{"n_layer": 10, "d_model": 256, "n_head": 4, "n_kv_head": 2, "head_dim": 128, "d_mlp": 704, "vocab_size": 1024, "activation": "swiglu", "norm": "rmsnorm", "norm_place": "pre", "norm_eps": 1e-05, "positions": "rope", "rope_base": 10000.0, "rope_fraction": 1.0, "qk_norm": false, "attn_scale": 0.0884, "bias": "all", "tie_embeddings": false, "parallel_block": false, "init": "uniform", "init_std_qkv": 0.059, "init_std_o": 0.00933, "init_std_up": 0.059, "init_std_down": 0.00796, "init_out_by_depth": true, "optimizer": "adamw", "lr": 0.00213, "lr_mult_qkv": 0.7, "beta1": 0.9, "beta2": 0.95, "lr_head": 0.0117, "grad_clip": 0.5, "warmup_steps": 319, "schedule": "wsd", "decay_fraction": 0.709, "decay_shape": "cos", "final_lr_fraction": 0.1, "batch_tokens": 131072, "seq_len": 512, "doc_mask": true, "train_tokens": 521600000, "steps": 3980, "dataset": "wikipedia_en"}
MLP neurons of a small language model. Each row is named by its layer, matrix (gate and up: input weights) and neuron, and shows model dimensions 160-255. Each number is 500 + 50 x the weight over its row's rms, rounded and kept within 0 to 999. Numbers have three digits each. A neuron's up and down rows have the sign that makes its largest values positive.
After each neuron's rows, "fires after" lists the tokens most often just before its 100 highest values on Wikipedia text that the model never trained on.

L2.gate426:486514444479532449490547511515494566538526476463497487550590436563494477453507435466486438519476488547505538577536559564487523399545468530627456413494506492509504448501541477487504463488431464449579553495437501555469455453460528490583420525535458524537511535461522472504439531479472424461
L2.up426:490491485419485536501547573415516479556530453476547465508590467475635505505522431515385456490460446598559447505517513512528378486477487553537500643396504532517492468544481493565492519473553504487522616343454542510472542448495550499426448522530453602571513450517480442556536506457488507578
fires after: "==", " |", ".", "1", "==="

L3.gate127:443447509525513621511531548429446440564481540534514436518517392443528503565496519469548481547521474542468512431552502510540496484486564485516557435501507401495503409433510516478532409448452439499514499578414477434514481518488489498514522522557510517624553509515487547467580380434541491539
L3.up127:482520584494504473505407572507467581483434429469508476572499537500430498558472576561503488343518471417535484437537540547579502542540561393555480455491423485497508588391506445569432442482501531467599444542501512559536518462452452549513435429564484479526433483437508505449579451549567469507
fires after: " Le", " st", " S", " le", " s", " r"

L2.gate607:505617536533501469489541543541546514446624539539441549506446567544510499582544558557415478504436469502466507477554535499474471454492463460484499455479509422525454472591573543529395433535457379486614644480521496537515420428540530567525536443511588565543467446548474465513533509467554448520
L2.up607:450527506551509520490548459428421470447559447565446557404531481425558575529497452503420514501518511539452535418527537478445523514583566586586477488492503498546527426551577591562515494602398458550521417537505436540494484450562560596479482528500508594502497409560387504524498505524539499523
fires after: " d", "D", " D", "o", " o", "id"

L3.gate144:551476532581519542555533532530551541462481518476477494458488589571535515463445427539485605447444455537472437547418490483385503582448499458515470506443483543555449512512537546585467450567498489453494540523499422504509580479498618443409412530409469534471470536529463398598455491525527465527
L3.up144:505376412470428463532463433494549468498485460506486488537531526469544486433424503489483507500507386487468529524524621537487529573572517408499439503475583456504489519505542426478487480475452374534545553505496431521410560505467438525542459560478453531486477569527468408484493480562522633523
fires after: " ", "iv", "v", " dec", "_", "{"

L2.gate622:489584438523478522487537472514443415495487493500497552522480471522523506493455523558545527586458510460481585515455513449528497405500521461541522531501511383488412473554512361549387534608446425467416571518461453601483537531479513575405505418544489510489477406530420515531516405484479480488
L2.up622:505558462532526549588541558423513534416492493513527653382543470511532540560471479535492496464468409504503538515493484507470560528564455530510494498461425526487499451427514494473460562540422470482419513554494553571508539550412541440481451464481552624480528477483492500422489508510452534543
fires after: " d", " O", " o"

L3.gate668:487583496440529494471540547534524526513443503619484486590461435523472480448566603488544536503432514411487422522531512498409595393478494496471533609498490385490495467536522378453525580537511476504591555470475612471444475539404483520578521523521503503489349519497532524444482520512412460544
L3.up668:547596499524472517493491509411490446424472508548504619495481523575525532533473436553461519526400502351490525568516509484476517509537522587544376511618552426514480385493559518343484379531407409468481453532551512456460458541501549563489388536523430484512511475401470483477411512576567531550
fires after: "st", " C", " pro", " d", " D", " de"

L6.gate655:374422540470410498572541479401519438460569467486509557497532535556508449489485473456444499482540529557461479490440547445455467576473520488568502464553406433501516496489495609463578527470467523534489546564533457465527450489536528549522440554593534411522537531543525561546559385480499479434
L6.up655:576485466526515523505471547456518525509564496519528426535517469495532543484460546524538485442569535469554535321528508525540467510507397512515445478566584575545496493521587516469501495487500435482442431491458523544429436461541355431512419609477448522504531428538495502460452472469609506501
fires after: " b", " Al", " s", "B", " S"

L3.gate517:514422429550532505474512448440429482507524545450550426412471519563505558465449522504565465476577496538497443519444545562387483491446428514450475557434509517573471517581489532481527478495537612520504530454503481550565464407514471405425570397456487525490424450570452469430547430438511453459
L3.up517:410401495544547554516501412457383439490537462513555474465506466444458544475431502433517438490499573479430534521519525410451517529473528486408501491572490428507594518431605574478470547588512559422512471506508458529527439408556444438576527491488555464550494444479407477444490480553472580493
fires after: " ar", " sp", " Ar", " g", " Al", "ough"

L6.gate88:588565404420481446428559532560573494502495542473548526447509538426561469522400488455522556462467512553521449543496541502499453471505510479464466584539450407515463509556458602559518432550460508448590526477519576607472552512495517471529500535455583514519433490458528537509497487540514489510
L6.up88:575544398520525486506461577547501569537473580530526594448468571473533501468477459501392526489535367451494521565520452460527504513572569537431427499560530442520457514532525522591392480560491440499423542465495422452407577438474543535502465514558446462469547469551571536508526492532502630494
fires after: " "

L3.gate0:572575404537464497502521579548473471452594508516544441547510550548506509501534517556509519417536372440332484523527552488453515560510466490460549469500511551500410484522468497467478526498478486462569489551443474505506522534495417434507595506466481503430470590420491498431447425551517585564
L3.up0:555519547449491414518498453498544407401441536542541525610471454512450478511492512512527468488423507508503528455482465532518482500546502451480517518349457474493436540463540492540525493548518578490486602524543581479534515480519486574449471580509411443457473471463554621460468481472442448542
fires after: " t", " T", " ex", "s", "u", "E"

L3.gate377:499519529456550560415544594500534488557512531421470554517538478526487574517506508494587413455587510515521533481457505494552462424466542566515532475430518484554435560578422513542513533451433530614538595523418525489473453523505449475440382509459488561458516510503540421443556544465549517421
L3.up377:525574430513513393549506565536441497427540516496541487550630652485519515456484428556501434487481504399524563563478474526486453519431488390455393543528528476468499477501518507434515489537544501452538533480459507546474455572606514582420517444474446526450449424545438485482583396569555511468
fires after: " w", "u", " W", "ou", "at"

L3.gate11:507606524524453618456550419512531516497478645585560449527473468479479416534552540413509427508447396472433597510476559486529591480410556539414569444490466519512602492558517535520476374528445547424515468567492520521556533496516523559480546467498524460480430602439490565513455469463539503568
L3.up11:500593545422502424496586528462496465440462527453535577571480518549493510516490529486478518544493399504441528439389527536541481538552452450509495496586537458545517574530450458497523543551464463517550440517637517555524499548460586471430398544552468539448448465493488449484535411439519525465
fires after: " t", " S", " s", " p", " T", " L"

L6.gate67:458483421452501507454510619578514481464523487386536507464458547577496462433454561491454501513479540500362471339545498474467518549508504424434457476454469457474540443599494564529462484466464524547548437454598500425459529429511581430563485500572534496540478519578521486519463456524545481459
L6.up67:574521631441531439509525544454619471536470474488511539480485432546585421405570510493494494546532495586505485434460558580468505465551522505534497518435476532510500481533517528402561441589480376480487514542539549481562413472526518541348522574496453475475460436508432518526554427422491522522
fires after: " p", " app", " C", " P", "P", "p"

L6.gate566:486455462458501514419423500506435442416460576504447514559580504475507662412487526561520582528450443519447506561518431537443545611542493453515438480471457452421504498491516493537481530429549400465514437532423507478491516480485568467495598548483589446509426561526543517532561518427511448422
L6.up566:520547454612519482461510463471490546439491557427584540568389458493484533464478467506535473464473460501485502491465525456613521602508520494530458439568568477430525484553519485593562524588489478481557469579606563556610517494499542565534538566455489453497505445503466505518448393550555605545
fires after: " m", " M", " C", " c", " n", " N"

L6.gate609:432493517450445457515404467522492511476563539472573477417566500517373430605423480493610457428514550471524420568475465520458542467460423509484509594469444530554516445498416466539530520451512502577515560503496540434540471464531459489421468484622497579442447451485488483407485463550523522493
L6.up609:512401532485543468469477513468520519505466435527510528495522498382469512454511473596483486467569514423501492581434591442560482480488570530525599457549506634503545504571597546490481613522544492401531494471511508541504452451572455482468566483521591530419539574489493542469495454503527433491
fires after: ",", ".", " s", "I", " al", "j"

L6.gate115:514455533401382465486559469464499499436520563508506538533469505473476547527543497497449533586439560544448470525567484525492381485471474508405501452465507462519506485529517621477461444495423471462451667578507435599620531421442479469536474554509446479556578503526573460512542454465570482496
L6.up115:540466405522571515461473518564589562536456512455471432566452467550476422511441497457405492393471518608455538419502506546541435447427514543494512549509509393560441359508462523512486515529525463493552462457433559557479499469445549527505432466546482540410590527549587466452508561509444492497
fires after: " S", " s", " t"

L2.gate263:485507491557510498482452476594453528421505537407524461524508502456512508558516541535504488488408484540542580451438451519540500538508460539478563476531504437528595447613452426491484511493526512560515557564438462476546542501567569455585456497463492484571532611403515534526500443481575453581
L2.up263:405492478471597415488462486489497524501656515468458467534493539340520566504502543491486508390534519552488515430509469552375402469597494481561526464462479482432541599530537513464484510485540526468388500484478490442517353450483493490464445514476398482457447581566486534561560495433531496561
fires after: " Ch", "h", "am", "at", " ch"

L6.gate562:567588490445433587460578532544557570483533484478439514507609551531517518457467532389496524430464465480487538515428528421492434464552488543387490487552433510544516501553501555522539484452427481449490457462526558466524503515505511429534522453486467546553474505480514429529395430424513421460
L6.up562:540491537478528448518583528503490505511554471483462478404443503503594491477472508461503524448488545471468493539426462523519549418522553505547519603440474509538543431489438447465478535534449429486508579500505532416461421571436482457515473429601411554530452471533568537449503547515646472473
fires after: "em", " F", " m", "m", " f"

L3.gate254:421529470526494470449523514515499580492516504600505474547496552492461496535486459431434488482542484434466464624480459582523535557517538460471541500505533461539474541411490494466510479526611527461610478512539524531452570540529512583467426497525459463513441521428492554421539529550424550453
L3.up254:513565505537520496528417543556500577514493535476557492482476421458559522504518426476515497531570569550530535515431508485548472581441525529459473398501536425497498539442504512527492480469544518577465525526471567477575503345545541518491537488479589506510444446458468489545461577523537524418
fires after: " be", " or", " C", " r", " c"

L6.gate212:516523405527513403452548481467462517467597562492605525444577590498551503534518458447591558514481527549499543553448431438541517533483549538428447477482486505473562456518480485520403502466455487516516457539492554565480420501575479599479511420623449573560484449542646467442548541470484417424
L6.up212:474541497542401545491506546511557488414491500491503504470430468485504398453456482475491592435520634475484499507430534508524557533582505497557487554462409465445502453434497502514526446482491506440512614503439582383493435470547429488495571583528533510524479436563509504425515459588532480538
fires after: " f", " F", " m", "m", " M"

L3.gate66:492467557484484490495523462613554509512562519525414512486569461473481503478445536562537445526518465517429499499451484515482520469450439525481505489541539552508508531579542552541489484488567500536541583553452482510522388502469481508582453483579523470551445457588363425476614550591466457373
L3.up66:342533484456547401512539495443578597470466488448493482497527463442499580478555490539474462430529481436533527523447433490495461438410487530453530566529527525399553605523512509450520579462506482451482527497359498405546473423524499488468524466456456503518515470594547538453460482556567484583
fires after: " S", " s", " y", "en", " An", "j"

L6.gate214:455529458382415463499541549520473479560426544523551501559506507547511549494481485497461499491463566515457457433496485476461575557569525571553508551509434428445495494504453506455435460417474462530574419572521604537478572527487456560586523468508520467560537528535555432451509502525504413458
L6.up214:459486580482471616535554542609510630421394555469516551483448434458537435414522499508493488634429468519470528503500574446513572490499535511491436535518430439442517456485542586486474465507503563508469489615502587423576489473547581481496573521537549504428519499455488457517482536467538557563
fires after: " c", " C", " p", " f", " F"

L3.gate258:513544459541501535347589519470426450417447481458508514535496473466541548502572634413518428504425577444476497496553544547538557436507482491474524541478583583489460532534469469499525463544466610499502470493426452518491511480525550515530511585484526540491489506435454529489497547453527520547
L3.up258:488477475585496524537464515474518412450459562455496483507473437528531503458522502518435498533488541458499663461551576548466477512483481527496500485458581487571450512501549538433439508527438490520483417484508394507589586460510550561520466558501546495574501447529533470396462431475463536564
fires after: " d", " D", "nd", " G", "D"

L2.gate566:537426478504458534473569587417512512457454529510505505453499506493538443410571474530482395486439478510555469598419551436442505589557499351526543447449550493560468462512551479530449520463605403473492536455491455534480463477518518444541442454552456509493468548529471429448503480517540502608
L2.up566:484513460467489552483549590527525579489471489471484492543561494525537494500495549513541418450521487516559387580444506443429559443427553532510534516412596522430449486495492457532482418428485458566505533500419467519470500392428558486502431526460511572460531523539571567524543470402441508523
fires after: ".", "\"", "\"."

L2.gate340:414495493422460502507586510537496548501481498464534507525512485485555495554495535531423504564454357545539536481487561351401442495558516467499414382444503517555587506496499474454461477430480405498472575484507419484495479479495448507520427483499440451563489500562450521449417570490477459550
L2.up340:561526533468603488386586467516495503477494513533501490612529477540487517529543533449529465386529499549479510476450456411520467484556392532519558608452521471452493494528442550475489441480497514556532543349437488533429600517574543455440568479525441469461468466477547449506510529517432472481
fires after: ".", "\"."

L3.gate50:466472535493465477503482443562504497520601599513534465499532546474581520519546542404547432504494451533469506412463456497554593546471429489496500529467538597495500473484517490641519556568540445567586463518487501542543470514565486482411490539452552480481461618456411473456450475542493561472
L3.up50:453579471524548471456480588475452519448573490513459445582499482446474448537487438590560512476529494411505426436457488531496475567505510523462549532479407456571516512507439442466478517548623411414466472542453458471534493453483511487503478465435532433579499485498465570389553500387639487563
fires after: " b", " ch", " B", " H", "at", "er"

L2.gate401:529456443518496470459493491439479491534507540401497505496479530490510453493469559441540489412505426514534552472451522529496597501532458366548525490511473538519499523467492568517610587549559445426511574499500498579512481482489489407479394572622539503437495469498453416508610420531445510553
L2.up401:501430421484624542513463494506459549501439507517432522560465442469489503522461500597572418447462590511485444493475467492448429535466575434452531522504445475491533465463503547529363564498523439491470552556432442549494579392503502471599480449518444453550456450482528462464483435535536586422
fires after: " Ar", " ar", "l", "r", "ir"